config.toml
head_dim = 32
d_mlp = 640
norm_place = "pre"
rope_base = 10000.0
parallel_block = false
init_std_o = 0.0
lr_mult_up = 0.602
beta1 = 0.95
decay_fraction = 0.557
final_lr_fraction = 0.1
batch_tokens = 8192
MLP neurons of a small language model. Each row is named by its layer, matrix (gate and up: input weights) and neuron, and shows model dimensions 0-127. Each number is 128 + 32 x the weight over its row's rms, rounded and kept within 0 to 255. Numbers have three digits each. A neuron's up and down rows have the sign that makes its largest values positive.
Before each neuron's rows, "fires on" lists the tokens most often at its 100 highest values on Wikipedia text that the model never trained on.

fires on: " |", "bon", "ious"
L3.gate418:110160122063126121092086150128133106166132106180151136137117124116102141160136107115133159144129174147161148111078102140127122151122164113121084163178076156083124169113170140067142175172135117102145164133142162063141112136166128182093100111123160099182190156160177098142136120196083091167143152189156162140130122094157194152123079138169116112141162146100121069159162135135062143199128
L3.up418:127154108120108135116090178128136085108136171158212150082120154156142130169142113096064121113127116157110143118055116186080115108130145125137078195168091150088065170110106175091133165151156139107135169141166135025134102113116091124125103094132158105131157151152122128165115111136152133163183139159185134094133102107153196077185102122121192122113105149116126102123130182130104093136136

fires on: " /", " |", " for"
L3.gate186:125151119057060111108065123166135085183089135174146168176132140144083076100145125168128114141121169090132107131182126117159116177115101085169152126136114168113139084096150126152105104125108115150154152110140063078173127149102151125118126147062142144135152129099110118130141096173126126162113114137156173185169114161154136117171115170129135119113121153112093093179176142106157158172200
L3.up186:115089078047065090110125121168146126194155132097180094187175131123161165119186099119123095151153183104098089110179161144137135185133097117143166134176115148071122127102159152134105137117131119102122132067094038093185077128076099141085114143129102162097148118082071154147128079124150102177136117122132140135184111159128138122203147189114116164159207181099131098180134141088121139133176

fires on: " |"
L3.gate582:126152106095140111125135121096169137101123159103139187033149147167194176152134152114101133129134139196098097043087075120096088099151131141159129088100208147111095106126117136142124147084131146167095177181183129092104151111125066135121136183107095078163132110222173102178116158101133104138116133139090180094151076173146156151171112151133122122122125107169111116132115133079080111127127
L3.up582:129173089106140131125129155153156123153081126121132143105075117166109137143131076132121081128120120109084105122074086083173123146175112135148110119133048124144118122114131071114147188147079143070151183119179168115136196148152079127119124129115105134128147113208184128127085166186125130131140134178134149088121131109170176125177142091136138088113078140092135104086080155156130148092136

fires on: ",", " of", " County,", "a,", "i,"
L6.gate569:098168131119092186112131150153158079126125136129145127091170088101062154103144139114091085185106221163138175108103098081135110127102126157067110121124134090174158117105160096097106088143105143083167089112108130153090104089089129123127100156093169120123164124096110120117139123155200190102167108153122134151106139138177106090145157063151149114106121081190068105133147105148149156082068
L6.up569:108155118080090124098167165115101098162110134178144063100071124116154120106122120144131061136157128122105080091138136073109132158155196142111117125158168106136086152143165120169134134120095188112126142060085113124107097107168085107105111122170139112155140108133121159158137145158133159166103117115143151107090185081115076159190133133152117172138109101188055092146149107152118127076162

fires on: "s,", ",", "e,", "es,", "y,"
L6.gate124:140166097154111092066122107111111125190109157174160149092151071072118119144098109176111132094093125130121122121120137108097111179165110164031168132164134131094117117137120123090110162099144163135138137118148131186120089134047122183193148113142105083165024167144125088149150114054101060121112142073186120150159139114159097121163141129219088127124169125142115082148132119119117154095081
L6.up124:148124099075167126070085075082111126068088051169108088129107074114131102152128132174149090115082138161098149157126155085094183155173074136127136111074209103159116085152090074152121095153103127094129093148125135076106123145160129177117129112120091152139169095103104182085184139081120107101121168149129114131126106099139119135211103130133125124101095160115145076031121095125100155177167

fires on: " E", " e"
L6.gate64:136137120104099103135125151134117042118130115136127124169141162173141115119137147096151120111124160071085093158185116087130101189169125113125074125132158117158130174088156196166146127135097127098117111045101096184170103065143129132164064082125128107171101156148085134126113114126104124147154169140163202092121082118160135120128106075133090177144155130139112118139103119127082199176113
L6.up64:151104144139137124162163138106136162137187109145104174176148199141135181168140134136125091058141179060167084108135152126178153089115133206097053101071074106065095118134060094144143120176089148071146115082155190161129139148156124092136137069143126211135112113091140113119130184125120118070136073164146127145151141167165126114144143094124142169100184110160139132117156180146158150149140

fires on: " as", "=", " As", " c", " was", " is"
L3.gate474:117115167150140139138166140116110165207149091097071117074135096094170122144129080134128107105081089135123131162105088060185132138149110146124123100113189113148173077097128094142108121093195148126120121075093152120095147140105074116165146194141107107154169139171123137067163100154151116160056166155108052074101138083122104090067141145129139127102090103155093115126148140138136169114081
L3.up474:180074191128085165143141128130121095167130143087096137175101128099107080148125085182167131145147148135071105158108088067127117100128123078126046078112116100145168103125077136112087127102158168116112099106173134108115141159149095085171156171154155158148174187188190129088097072138141127179074141123064063108121135067115102141058144175092139118123094126194095149131150152152125192104079

fires on: "a", "u", "ta", "ga", "ma"
L6.gate354:143136126060120116067127085182092122153168123126147076123087113135142141175126163096100087097141134121128140115138136088149155162143104174133118123119126073164154089061174117076108126125110138101116186143136129107135124055149177177130116091182146158136137132145161074130161124165111154086139131155140139154151151143128132126186111132125124116118141071130120135179148161149073159163208
L6.up354:134116189137103112104140137162153106103138175146140172065094152082157163114077120179070117031137113095095194081220109076108171149130120111127127169155160149105133100101126160163146146127118162131158118102114094106158070056113130093164139085177124087106143134091132075149147155150149148136086158157162186124193104083127140128145111143158194159104082135118148157117149136130092115152104

fires on: " P", " Br", " H", "l", "ol"
L6.gate637:167117155125130092143150099126175103172139113170076162157108178105035153110157131135127174177085155103159205089130111123132099094142078174117149112119101161135172148119109147100070133153145127158056103133097139169177147109105101152132092093146143116107097095097130124093124181096140098066124120088119134138118121170086064112128085146131092123107188148106145132120135158106139167129082
L6.up637:147145075108063127155101125172123110115133119103163087170069183162108126122117119059192127159134094119164217143133189108164159119080086192132092120127156092090151180127129077114102131136111163152095137103143063164121153123109103098123144081095168100110093139125141137056112169133152159074131115102112095108147093079085111166166090137156147076098157137117099108097159108126102173083111

fires on: " |", "|", "am", "oc"
L6.gate484:130187123131154093185140139151141159088162164147134095154134160108118076156157138160133216090094119154113102118143153128139098095136176109077128160100152138115173124152104129147131143126128155086089255109153073068092133154171116081141104112157094054144103140121127180132120111056049113157146144102109095153130127132139082109135169113139149132133064169083124111157091122048137146159124
L6.up484:126155142138144156130193083124110166138130100121148121109178118072147157163167157110084199096128091163135142117157127092088159152122186167070088066108119161165131139157084164153100120149140154150159178202142112061124098162145135109196141106090144117187091131111115108133171154191099157134143175123173141160115138128179074148137132087142151152169072128137123081135153125128143146123121

fires on: " c", " t", " l"
L3.gate470:109143120184139139139161143165145094172107082195097149165112101109125124115089088141132129148129154140142091112139170138151102157104107130019124089140180092141145158122122077127067114131093110131154150133067099097113082097172071097160150131144153126122137153102178155190138168093123072194130090148161119154094105128094062119143143137181124118142078096136125189121054118112127159114176
L3.up470:100152121131130167105151128192127064156154123141147168117056124190101150076163071156114122134133140100180047091166123110158128119103130136080127124118136108195163137102120096135088113126144093107161085081102087093127185101112108030176199201128153103162121146116161119098117127105154097109127133125164111090075115132127070134119097191174096130119124119151127195121070147116131106147151

fires on: "ac", "il", " Ol", "uc", "ol", "l"
L6.gate524:133141186132136148133161159161092125162151171112103127080126114153124141099207134116169155173114147157116141153154131099140122107159089176173129105061127140109130152140107081187081150156137126085145092143141113115214151087165083070099139105144096135117127178114187133123103111108123116086064194182066127151124147110144101130118172124096135138154174158144045080117073176158105109030153
L6.up524:184091120115127141208131098107106116137112164114161122082103151135165139111179094165191132214115184144135155145080136107124146135145075200131185179120140131066142175105118150140068098128125179130141126125170120128136127071163149173129143158113102215097125122118148141096094119160122151154164094105145172154161139131109112126193167169102045130121177164155071146096098179166125138082108

fires on: "ly", "ely", " first", "ently", "ally", " often"
L6.gate36:099109119129151161090192064183133153193131106076138151050099140135134065078199154130199138183149092153141092157132127134129126135121099181108072128084167153160193120130110147130166142092141137121124160088104190209160157124051088125182138106132062147150133140168138156099159108098149138093073126140128117104090174217131144128111108136102112088144152204186160098151122121119138153142118
L6.up36:093169154113167142115169096091149079176113112084144113110171072127140141118137142165209171169081167163134108122159089158159107167132149101118132112148129151160169137145119137081185125109111060146120125122151147130158147159080126109178128152088194124108124150126094126151142109076128097146131124132133123167146136139065237153107159051130151130183128135138145147168133129148127145058133

fires on: " ", " acc", " al", " ex", " rec", " c"
L3.gate258:115182049117124133144166090154141084104068110118071060137062053147136131140112073146117102073153119105121121163124129109149172166061079167120097148128167160115167169108083164127097083144134128098120108107144095102103161119146110131051094102120113077111208109079114118168164122146119188105085081076144116130115125094106095170149123135153094158091120137089149146147080118152141093120157
L3.up258:130148138112097146112142075125108189143092102124125128167091091120135115135131070087170132089191138169096091208154070152120192140140112116115121146127181155102170119165110093152120103112171124097099111120165065111134133088131095101094076161150149128169176155151143112114166153220135127156105079141139131149095187140109088158121147138148051087104145099090112085170144154109159107129098

fires on: ":", "):", " director", "',", " |", "ishop"
L3.gate317:149184139107148163147138098130105121167097167130177105151123074092177136150159091092131119137097119089117110144189066074118151149094116081119154135083092228121057120118088097074158134130101124083088073118112103159165161128189069179156134115056099126122160152140096156114158101161164135136106096098181095102161151098141124098141169157118111134082086167193150096122114122147110171147162
L3.up317:106188124082118154116175124165129118137129141118168092158163098063179141141129113093113143104103133118113084101188069121149139169168139045116165135067093213117108100103126080109141145148076112120105108122165120149123189119172105142140116107095122149113171116124110097089161126180117127158159128111115086164167153112181154095135178180119106079121097167126153120091147141182162171178160

fires on: " A", " C", " S", " P"
L6.gate360:086170133168089075163174107159186136093108106113157139196151149134205174073069183160128145102084195131132098135187154054126123095146163188128184081110090102120089162067129170108164069126142144127116153172082144128107071079147122102106106101145121143186063081121120150110121165107139110108100126127179073121127082114103115135123093104127133104117147182175145166119140121096089136144130
L6.up360:115142084104177144091149150144112133133177089100111148146123141140112122105120174135132135136157105121121086133137117156176101128125166142134197142141074073167105075154179139069155055130091106176180180139154148073125107099139129125129071194104086038134134114048134185081169144140113135141121150155140170154128146125130117079096206117121142116089100116095104176117123106119127123184155

fires on: "u", "i", "a", "hi", "ita", "n"
L6.gate228:137112066116105113177083121166121137111169097176097114207089182187181111108183163131158152107131163113129138105119122092078128170115138114173095159117178123151065146072127062155130076131105134142141073116132126069110111062134167113198143187107168142142147135142150094131139146174164142137095154100107174130121081142131149150134190131164112140045099070130068181121156124182074142137107
L6.up228:054101110069104075180151101149128092105128147072126108091113155180150075167133140155161162089135103138128066078182091120087170136117107144116082126140161115102168146159131114132081165132136165204129139086128183136102143088093190185123122131149153093126128152118118102149142097132140061153088154137156192108095107151100138140129126095159099156146146096136174118154137086077100095108093

fires on: " Mont", " cont", "|---|---|---|---|", "|---|---|---|---|---|---|", "ont"
L3.gate65:113115139208162146166151155067126127107140121149116181166106163142125115122086083187177141111116149121143149116139110071149103148129155142155130154122118051134100147130117152191054133135094083082132146104128096113141090107100147101130094150112133111102099161100103089134063137181092103130060120133131132086175150130036138202133118102104121130106066101208148116148062062140105153090100
L3.up65:135136166182156120131144158095124132096149149114107153195124152095152110139081077116167137105114132136175133092145123068144123146150133160143109099104115062171098116144114122168031126157136083127104133146151109077145089138150125116118071140179095105099106182151116107133040153152088096136094072166153099090137139135078073196177140140111092110118053079190151134119104069147136142079042

fires on: " back", " show", " head", " play", " ground"
L3.gate228:156159102166014163132099123075101163129102117151138139086091141159126171112175146049096093094110098138106108156173091092137165117094130036169096175113135152117105158106149103170106080176173161151112127117105130112174132120109118110141136141102079157111091105107132211179114164138132178131136143149129105106156134150149133157149183140078102121131081133098209069110143163129194140062092
L3.up228:147152157078176131109156089190145158128130134172128114208084204150169136118131187120090183108097155124115109123090169093112114111110118086114090124114158127124130170187085093144103118086078149153114090190123153147128089161143085094032188143073129157112074154046123207171126145146073150131116108128101106176138172156150100106073100129180166127139085114148126144135127106110173097133173

fires on: " sp", " Sp", "sp"
L3.gate446:153099144044115160092113166099105140197133163185144088107117172125139129132086078144197126114119184130096143084148105150121156153103155149166086111159119122136106125106115144084140127151128117080142119158171097116151103163092151139069087152167087164121144173111091081147156156164079059057089156133160134136126183138197157082117159097153218083170134114124154155130115094139133059156097
L3.up446:138128149134176135136079148105094137166114121160107149131135165127149091109147056189099166057181173096106165152151122167178109136126123180139097123141118132117079152113165157082152178103120211065104167154135138113114114126090148072079142129162106153165177173153121076109176155120125110095097156110115160121117156083170102051111137117179168145151140089111137128118168098181154034179100

fires on: "\n", " sub", " co", " trans"
L3.gate612:144090130110092129126156129137123165178091122171124112191063100104056095091123115119086157152102061137176166137123146132163131115109113108140101103176137124188114123097134106120086088214124071136073135150123119152130169160096065156142120068139112101143153105162141151146091115074084110171154147110139141118111133166128132079167102156153132102101131148113164186112061102215082108159132
L3.up612:091156132153100069117144148125097106092163088119138099169085122119178125116132126151107149142143050087097172176085134131091102167134053099136155066180147134145128128112166109134145087140171093135163130163145135077110174180068140135110119052092125068110113145164130175120085090085069119138170115160125173159180083141059158057169093155133147105100149157108117130151053130160108139147144

fires on: " 196", " 8", ".", "-", "-2"
L3.gate81:103148091197106126133093195163125107103129057135100116091136152209161139097113142144153056108186123138152093153124128177109121157133112198104130070099173059105143145069160188158111160112131118131105137166165086142134135115123141135128082137088113115091133121142136193143141144131158195087094113135142142154134166115083102109128091159154172147135134138086153134165203151137198093129112
L3.up81:075133099170126084096119132177134108119108136130133135100155135138179140130086141123139129156166164146144171097118145199106050108148155064113099119117138076144121184082093095123082134137172124148195144128157139180078126114169160147123179172122094108109119147161075156115121104084105124149131089147129122176151135167045144111095101172177182090102166110125127160044156195124080129104107

fires on: " Sp", " sp", " sequ", "raph", " Rh", "osp"
L3.gate75:100161199125154091178129155172114110096145114151107144127153165145087167165081045154103112166102175139108084123138140139164151154188167135110063052155043128141123121143179142073150107103123154108151092196176153151120137178135175158127153146154136184127132152151118074103138159134126105106100145124106179156131158113199152105142199095141122127062115127111161102122086092108088114135134
L3.up75:098140185098156108185106206169109148092166120152111137091165150158108131146121088184086093152132188159121112129144136143128145137188194140115072100125082129166110113117193138106167081128119201127178113214198178117131140162128197153126101112136156214124149166133118062080147113147100088101100137120119169187112148121174144113132165109153111110073163144141149128112080092099094101124112

fires on: "W", "\n", " w", " sw", "-w", "-W"
L3.gate291:154136088177139141126158153123121140160124136135066166118164173098105127118119095165110089118075121120140191127220141094124104138101084129146085135129120142150087116107144144172100132147183121084134150149143141103137188115130162166084138121168140173169151138121075122157112140150095203109092181168125121162120127196103082162109148122146094140149183196123166115129154138144075093117119
L3.up291:137099113168112124156153138138090111178123140125127132126168147125090111078145089126150084116115137182106171119148089111093123159073100110143141167088130133130109150097132159165154109192153107056109191123172136107123164134164163150081152108147145142152127164066107150152127119186093200110077173155149118129104113148122065194060151113127084128126168178136147122108134167150108115180194

fires on: " Con", " Don", " John", "|---|---|---|---|---|---|", "|---|---|---|---|", " Ben"
L3.gate539:125131112132128136126116118142169128169148096135139125103159159108028116127142120168127117134191146165098085090140077175112163123159118174102100218163132111121088093130058109158051129153058156159078154082162100099109110094162143137135058129151172115087144160136121142142099105144146139144149149137100159182137157177151126156119132125166078133147096128159114087104096143116147094116113
L3.up539:119113137114086141179188114144208095164141124066100135110167156136086112119096120121134091101143135149140088149128126103096202103204173168125056177161153099128077072070079088114044115144113111159146154122156069144129119101196142106148102140111166114105113218145136116161131169135134102148123120124098113173096142137146165113090124130185078143115102131131115119063129140117184115111082

fires on: " J", " j", "ty", " App", " adj", "J"
L3.gate617:111089121119199107193215128103132125138099137109090165084137114118160097150123106131125072112145110094113161152140242172133099111112154131112175171204130154161095110118115165107124082128117093175146163078101153167107117146091075075179127103152092079138086133179149175080125153123199145193093135129114119091136101109076094073078146152178122131097140097130111107089135140139153102127117
L3.up617:065085111071146123176165084110116147122154098127094169139149110139165158152148113134116110122166082072081146136075223140148099091129118110111124149182098133160074106058119159071148115134109111192150172077110163109088108161134125097137162084150127085119112139121108115104096140098159152222106146136129097069125107140110099062062135154158104125115152101134118112088108162154129125125122

fires on: "\n", "P", "_"
L6.gate89:089129131106124174142111132122077154107135079141068126119101138115098146078166074158135120160111079151065156115124157196181096155128106117160167154131156089159175186063197159132079106225097111051161080134150086111169112143117132145116126123113133114080122132141116177123143149143148130135149078080153115088053152118090123119084122131129133055109120120140137151150117142197121173129196
L6.up89:053138122200147081125127142164142148170134111113119125146111110144134111088171092149129114151160123165142153190149125124091148049125084102118123125106121173108092079166116128149090088182134185072147132120143106072116150144103129143094071115173158148123165147120143190113102156124110156111128137156131192141119171113104160124100144128141076096051114087161166094132174126147100081145155

fires on: "le", " e", " Me", "ra", "we"
L6.gate49:082098169147077066103119105171112166123145048088153125082106157090139089193125153151157151153047179123150124149131171161119114127105104160114108122137117155134176159130074180110118135125077026064103108108151118132140098126126174134169119121173093130139160122114138093118087139112163157152124145148161136080084103151187163146169139158131147156098164167166051153100089159140070084156179
L6.up49:133077132071149073126107162080188137117134098187181140094134173076080091192185097156176122143085089114131149142095127159192163131181150191151084181126126087103136127163076151149086121110150081115090111108149112088156140126176134134119151114153133127109148153118143170081096166124153126107105115073143124153158110085172154116134100129246091127129127087149162129158144175111144119093118

fires on: "a,", ",", "as,", "or,"
L3.gate459:095165119114092150076064106107154123045127183180088132139126102132089149152131189133129105076123130145189141143128122126065099098160118151143115107164095083149105111050114109124118083101104129133236087133172132138114125124127110139110154157131129121177132189149140147154112129177117087122099152142156085137107109120169114142190102132164131132115113066184101099097139147137139088133143
L3.up459:181183097157104140103107084159152154090090127199110130125083144136125123143121188216149179092101140101143172162156180115081127145164134125129113104145160120160080147096168084147136127104169073171198104114154086118083148131122113154122149190105185090135117082141098121169169162151118119121134179158147177161091186085127143133142081176136094170078080036110131144083161131164173117129101

fires on: "io", "s", " Al", "h", "le", "e"
L3.gate420:113179092127145140121103167108117105104144115134162107152176134141182087124106137129138132117132162080101143139160164095156147082104096162178100161110149125109140081144109153050112123120165175106120126138179145149126161104195180124162114160106073155109127115175067115131046181155139158083129066158068134158091086172149139165136112105113109157112172117199120051167109102150118130179174
L3.up420:098186082144153122147120154098168076139118117172134131108184132143184152138067150182152121095090140078116116118180079097163123116118100159148110143071120130115146152134151114085091163114157140111152158135160144113102182125206135136165114149138108144106089071175059098158051141158119193095157096158083120176137136159116097140120108149158112141108155091207138098132114119116190144158174

fires on: " J", "J", " j", " app", " (J", "j"
L6.gate319:159065139179143144145129082133121108154120132138061122093106095083122095137122093124135102072107159134134172135099094168137154169137100100090098164195072176152056141107094114132126047135141129184058079146093119102126109140097138171115105099128106172088115112109108161132131115108194108169122083086133124114142081113140087103094138132169151149129121105145087129119169154182145066161111
L6.up319:135130118109134138131078173150060111113114083139158156151063145098160125112147079130105142118118164157119119159113143108139093112144111100146154156113138060096043104151147116167159126096111138128121111126137142086115160112074142134111187128076132159128169195161106161148117126145126159164110087097176168104161110039076118162153163076137136115111160149143114095104161102149190096177112

fires on: "b", "le", "s", "th", " (b", "B"
L6.gate482:123155132072102101131148136020106102109106131196144117183148151065129099127141130128144101173129090152109082150083124099156079136144131080134098126186130171134124171102137099067093136113139183151115150127136093142121140131121147132112088051157104092125124140198152117151163109149143163138116114085212102162090124127114146151138083124114093181113131118203139084196095171113138131157191
L6.up482:163071165116093057174137188114103104112093100170116110104136088125132164162139146161136128105107093084084081096144147137160144121147126140148098101150111119119177113092125159129150126139188141147117113101177095050092150086095111120098137150124102097140085158174082101128101149106115116159101134086171108176145122131107164194121158120138134147119156132167163142140101108072105111119167

fires on: "\n", "P", " company", " aircraft", " car", "AF"
L3.gate521:125138173073148120112097105098100186116094147138138164101124187104134119099182095150088068131128131124066111160168161127083048089129182088117147121103151101104151129054160139120167107114094134088138082101107174127161123178126108169130144174140065165157144128070184082133127151127108119158160129185058161083115134157098128107143173115127091097134106118131150169158138137180081135130154
L3.up521:141169140060134116105139127121118178125114162153142164101111156105151089086180114121084126124111117118089135180134155143065091087127169116120133109082155129137129120093151176133178111134113141101155082097099149133118120198099103153156153141153073165138161122074198059152151125106101130154127137196047175080131127146111135079153171124103088130152103133134149146117100148205112137185141

fires on: " made", " lost", " with", " against", " for", " →"
L3.gate517:091072144102087110100085115109079166134140117119186142109124130104107133156090123164164101179053142130166179130133119145166086073099195104117128131112105129164122123064153132145065165152143170076098128075118145128152147123161069109111128183143120160102123141187141113142162126088157186093136163125181103130084060058141134075149112142125118113087126129114090118121114195122104177107045
L3.up517:111087105129080132140103151115144192135187069138115092095116190175116131128176138108155105143176088141129161099170165154136117108184147117097128129144130172203172081190100123103152122150075148101169119136135100108146099104136135115117140128113139085175155087105098118108170124126120206164088137166085102127114157153118146168120093106110186096122077090123143117096178146169072141145074

fires on: ",", "'", "s,", "e,"
L6.gate175:079149101148151109096103097109133093159144115116121178153108090073107137177082082165105136089104182131096102118114119149096090073094183110118133099209134146131073113112073108220118133112107152095125117159115144133146080149128108070096103100157144093152103173137145086104127052103103108094131160114145075120117165112149175144113089159155138105113081107125124102067131144163111163136179
L6.up175:207167153090085174079092098148072181153128108116125137117139125111199199117189114081092168137103097183086168117132154080124099139157116124075128154100120085171116126162092120150153112081138143087141115186127103077123121116148160146136167093137140146081114160158159171100153175164169117121124097185123145173132146131159090111184120090172144111130135108118131131139170133136114145130101

fires on: " w", "w", "-w", "W", " fe"
L3.gate520:123173148154171081111093095126155159088169084085103112126108171128108128118122117165170122138112157155106177103147118062118151142117140148125161048085169133112147166098179157141108138109154069076110136116152137132130145113144130131154114061200152177118175202142187076133112065131138127088125196112164130119142099135129075147172142134187103176117183070099169102155114154169077154125153
L3.up520:077168156110171071105070126118150136133153077122132088116133173147146098119077122202129094181121152219102151120111169100094175139118131107137166114123120125134152179108168133158119150088183107095177116118130117131157130074178113077148151156131143206071107191106143106071145139097153150119133162138133111159098098175085113127112175081148109178097156107144142073145116163126081094125143

fires on: " |", "ag", ";"
L6.gate84:110164116128150102134102083151158098112138152118143106087107144166079041096089140136137097129145182157153126078143133189101107156124154103119095163168058134145146096178160088105145093097115156151163164129163066121110159128115101149093095146120082135084094098114156142095121082097192139093150178078117089072109132146105111064145152053113112124159065170113086087125133170128114090158107
L6.up84:080154112165130040100139108191156124147137112074200097116127138152053122128113061149096150125126199192134121131162094111062067156170146101148136175143070126106088083161086150109101057174123092111196112152188151124131162165112120173125089152086148185133123129098058107127071138158108090142150165151124117073117105143121085124123154111164148155151143114125111132125129159108140171104120

fires on: " /", " |", ";", "===C", " ="
L3.gate257:071161136117193112111115072084141109150145071151179137134135117128155091144091088093114153131115124144124090106053148164145089141129138185085151096166109132145115106103161115115131134124101140132163198186112112202178178142091086100059107120118194097078105126147166126162099134144158137097082056056125093089124153126158090134091170070153137149102143048064136130089054099137096114149102
L3.up257:108177144111154161130135075129158121100137064126146152158118126169102100157156196151070113134177090086192114105063163142168134115152121191103164075208159106080100152071144124123139080146091175140105179126115127156199133105155130074117044140140204132071108106102207099165129166150120120122078118057123101154139157133150147108148173026154088191115115104094156159155081116146114157165159

fires on: "ur", "u", "iv", "it", "enc", "est"
L6.gate460:132197168116145114162150130121110109116113086140106142119147163115119129108147068124193173089091143119149106118096156145107135124102173145167081168070128165181185213126125106120165147158151080097088162066148141098107122189142178190170116186143069159166083125138124127161137147134135119094109136112134073120057089127075112119091104124171118109129128133168076135088117115048093162110159
L6.up460:158156123144171130156072121128167063146116158115091117163076109157151128123115084139160151109159124124064115127108173143144094166073141146103138136129122137129167166167122106168174150121069121070100115093126077169110177122215155195124081137112111118114116108117110129141142117117168076125122168139099096128179060151107142122094108110129119093106183168130077137083123081163102103173077

fires on: " se", "se", " le", " came", " Le", " reve"
L3.gate176:110113153144105100145124095072150120085156118094118160158162087121120125119127101108173081142152156074155130171107170064139121099125152139128124123161103124165142126125133120140123100149136064127132138132062105181132190048165068155137171153125124083141138068092107167175111103098113122127114095074163144107085162115152164172112100092154168081142095150118154104131126165103043093128121
L3.up176:107089100112104071116128114115109192153154114114121158136110125119116170148144064116157095089106143110135149128160147160040194124096089114160144138099176165100133122110109122161098124117126109146120076154122121148123126090137118114162124192149149091105131048156166086174101109072072109144108151128145108107099161193120120156076105151134147056149070206156163108143149113144126135112092

fires on: ".", "\"", " |", "-", " God", ":"
L3.gate17:184135085156155059162106143122180090114082134152149131079152070166126181177168165136154100136109109099146090159123132094144134093169142155107140108160151148090102119071112142135145118107127113149135148183196115146115087107173102115126119190115104116144069076153153141178201099132105109188117131195129128106128152168142127142087132092133078099131065169046151140142153142103176177113030
L3.up17:121106109116133123122112160113211135146107172158097191109134147135136134207113154166144145107142178073086139147136118183107101080150098199105126148150155144097092123132130138027125148056097174144145121164178140191114047057146118115130096153115059103110114141145175095150167115133091125140054111140086089165174127098160184127101079083166117087153123152164166107136134170078133135161097

fires on: " /", "ouse", "te", " |", " household", " County"
L3.gate464:045153133060110157135091102120208131172119133124139166123172130101197135108131096148150174137155125091111105134107119112142111095106164096107163128174170134167036084128220098122151163153114130096098099145088112133144104181172131147114091119116154090116199119103194111117107097083112061101123135084129107109125143130146151107109092175116121135092167137126086128101134106104110078204154
L3.up464:104186116129132126150130097130200123114100087121123139097124156104173107150135119158179151122153142144124147103143129148088131101132165112134196121172160124156037102139195155129146128165148133077129097155123126132151089156139168125084073149110141100104105135070173133189106075136116116109108171026149118094140154164151153060189096184124116114078131106109091093109137111107070120181174

fires on: "em", " tem", " Pos", " Pop", " Tem", "leg"
L3.gate89:141120168109145123116146186170159075119096158090095126055181154070166109142177175156154145123154144151105138106157140077139095180138140105106101103177091132126092161138132180148188108112173085059118101135162123126135081193063124118116159127138170138140121121188072159093159132088132127122110101075083135124127073139105116106136162162075101119093125103198093099149115094108102184151128
L3.up89:089143065116124070129096166108091175087169127166102169165152126094120052099099179116139121151125093114100183106144106118126095098125103143110095116145165131119182103075135084056160103145126125145151139134057098064148159082146137072170123145114112094174134108176171130185138140171101143165168155159148076114139196078147130147093162117094119134128154112109130076140149138158121149121133

fires on: " c", " d"
L6.gate365:114145135111102127155134070152158152133132106160093104078135137111150047074098207140119144086127075168147166153129195110166131142118165161097117055107187124158164181205104160067107120145133074142152091144117176086142170090162142129145093170095063130104135122128124177112116188206142168119124127144092104149085137109171086087095129144097178096156106123128076079151114115126155041143163
L6.up365:176091110121099137056105092143133140172126104129122181105108078136104134138132119190160140089143181117183084187147148115125141097129140070146107070105114151181180100075146092146146117081152053172120095088128122140109142124175134103137114180151140139130125163087142104096159123148081152091074150159127155091088178102122183135108161123126059177202153171111095091159152138128116091144160

fires on: "i", "it", "er", "e", "u", "ur"
L6.gate550:150160114127089119159144122118137102097103110088097080086135194120103146129144125145116118074176159078160152098150151188093088150111131127114078109078128111129147141116135162156166182138128122179124127122155103090088168121127161174109105150165102117171117225124041148135118166117177153185104119122119124092141124136137090173089157135198098112179198083135192129120062124095047131104150
L6.up550:157211125143097154127118110159133103139131162090110134146045148199080086123117151122092143122175101095111112090149210104073117146116112108113115129076132098108150126114119140141170100116112161087115131150149120080098130103065171129126091112135088143164139135125104162143158194177180131120125093157087112125102163142081111135102114115106086153081117089164161130096092129102119100203116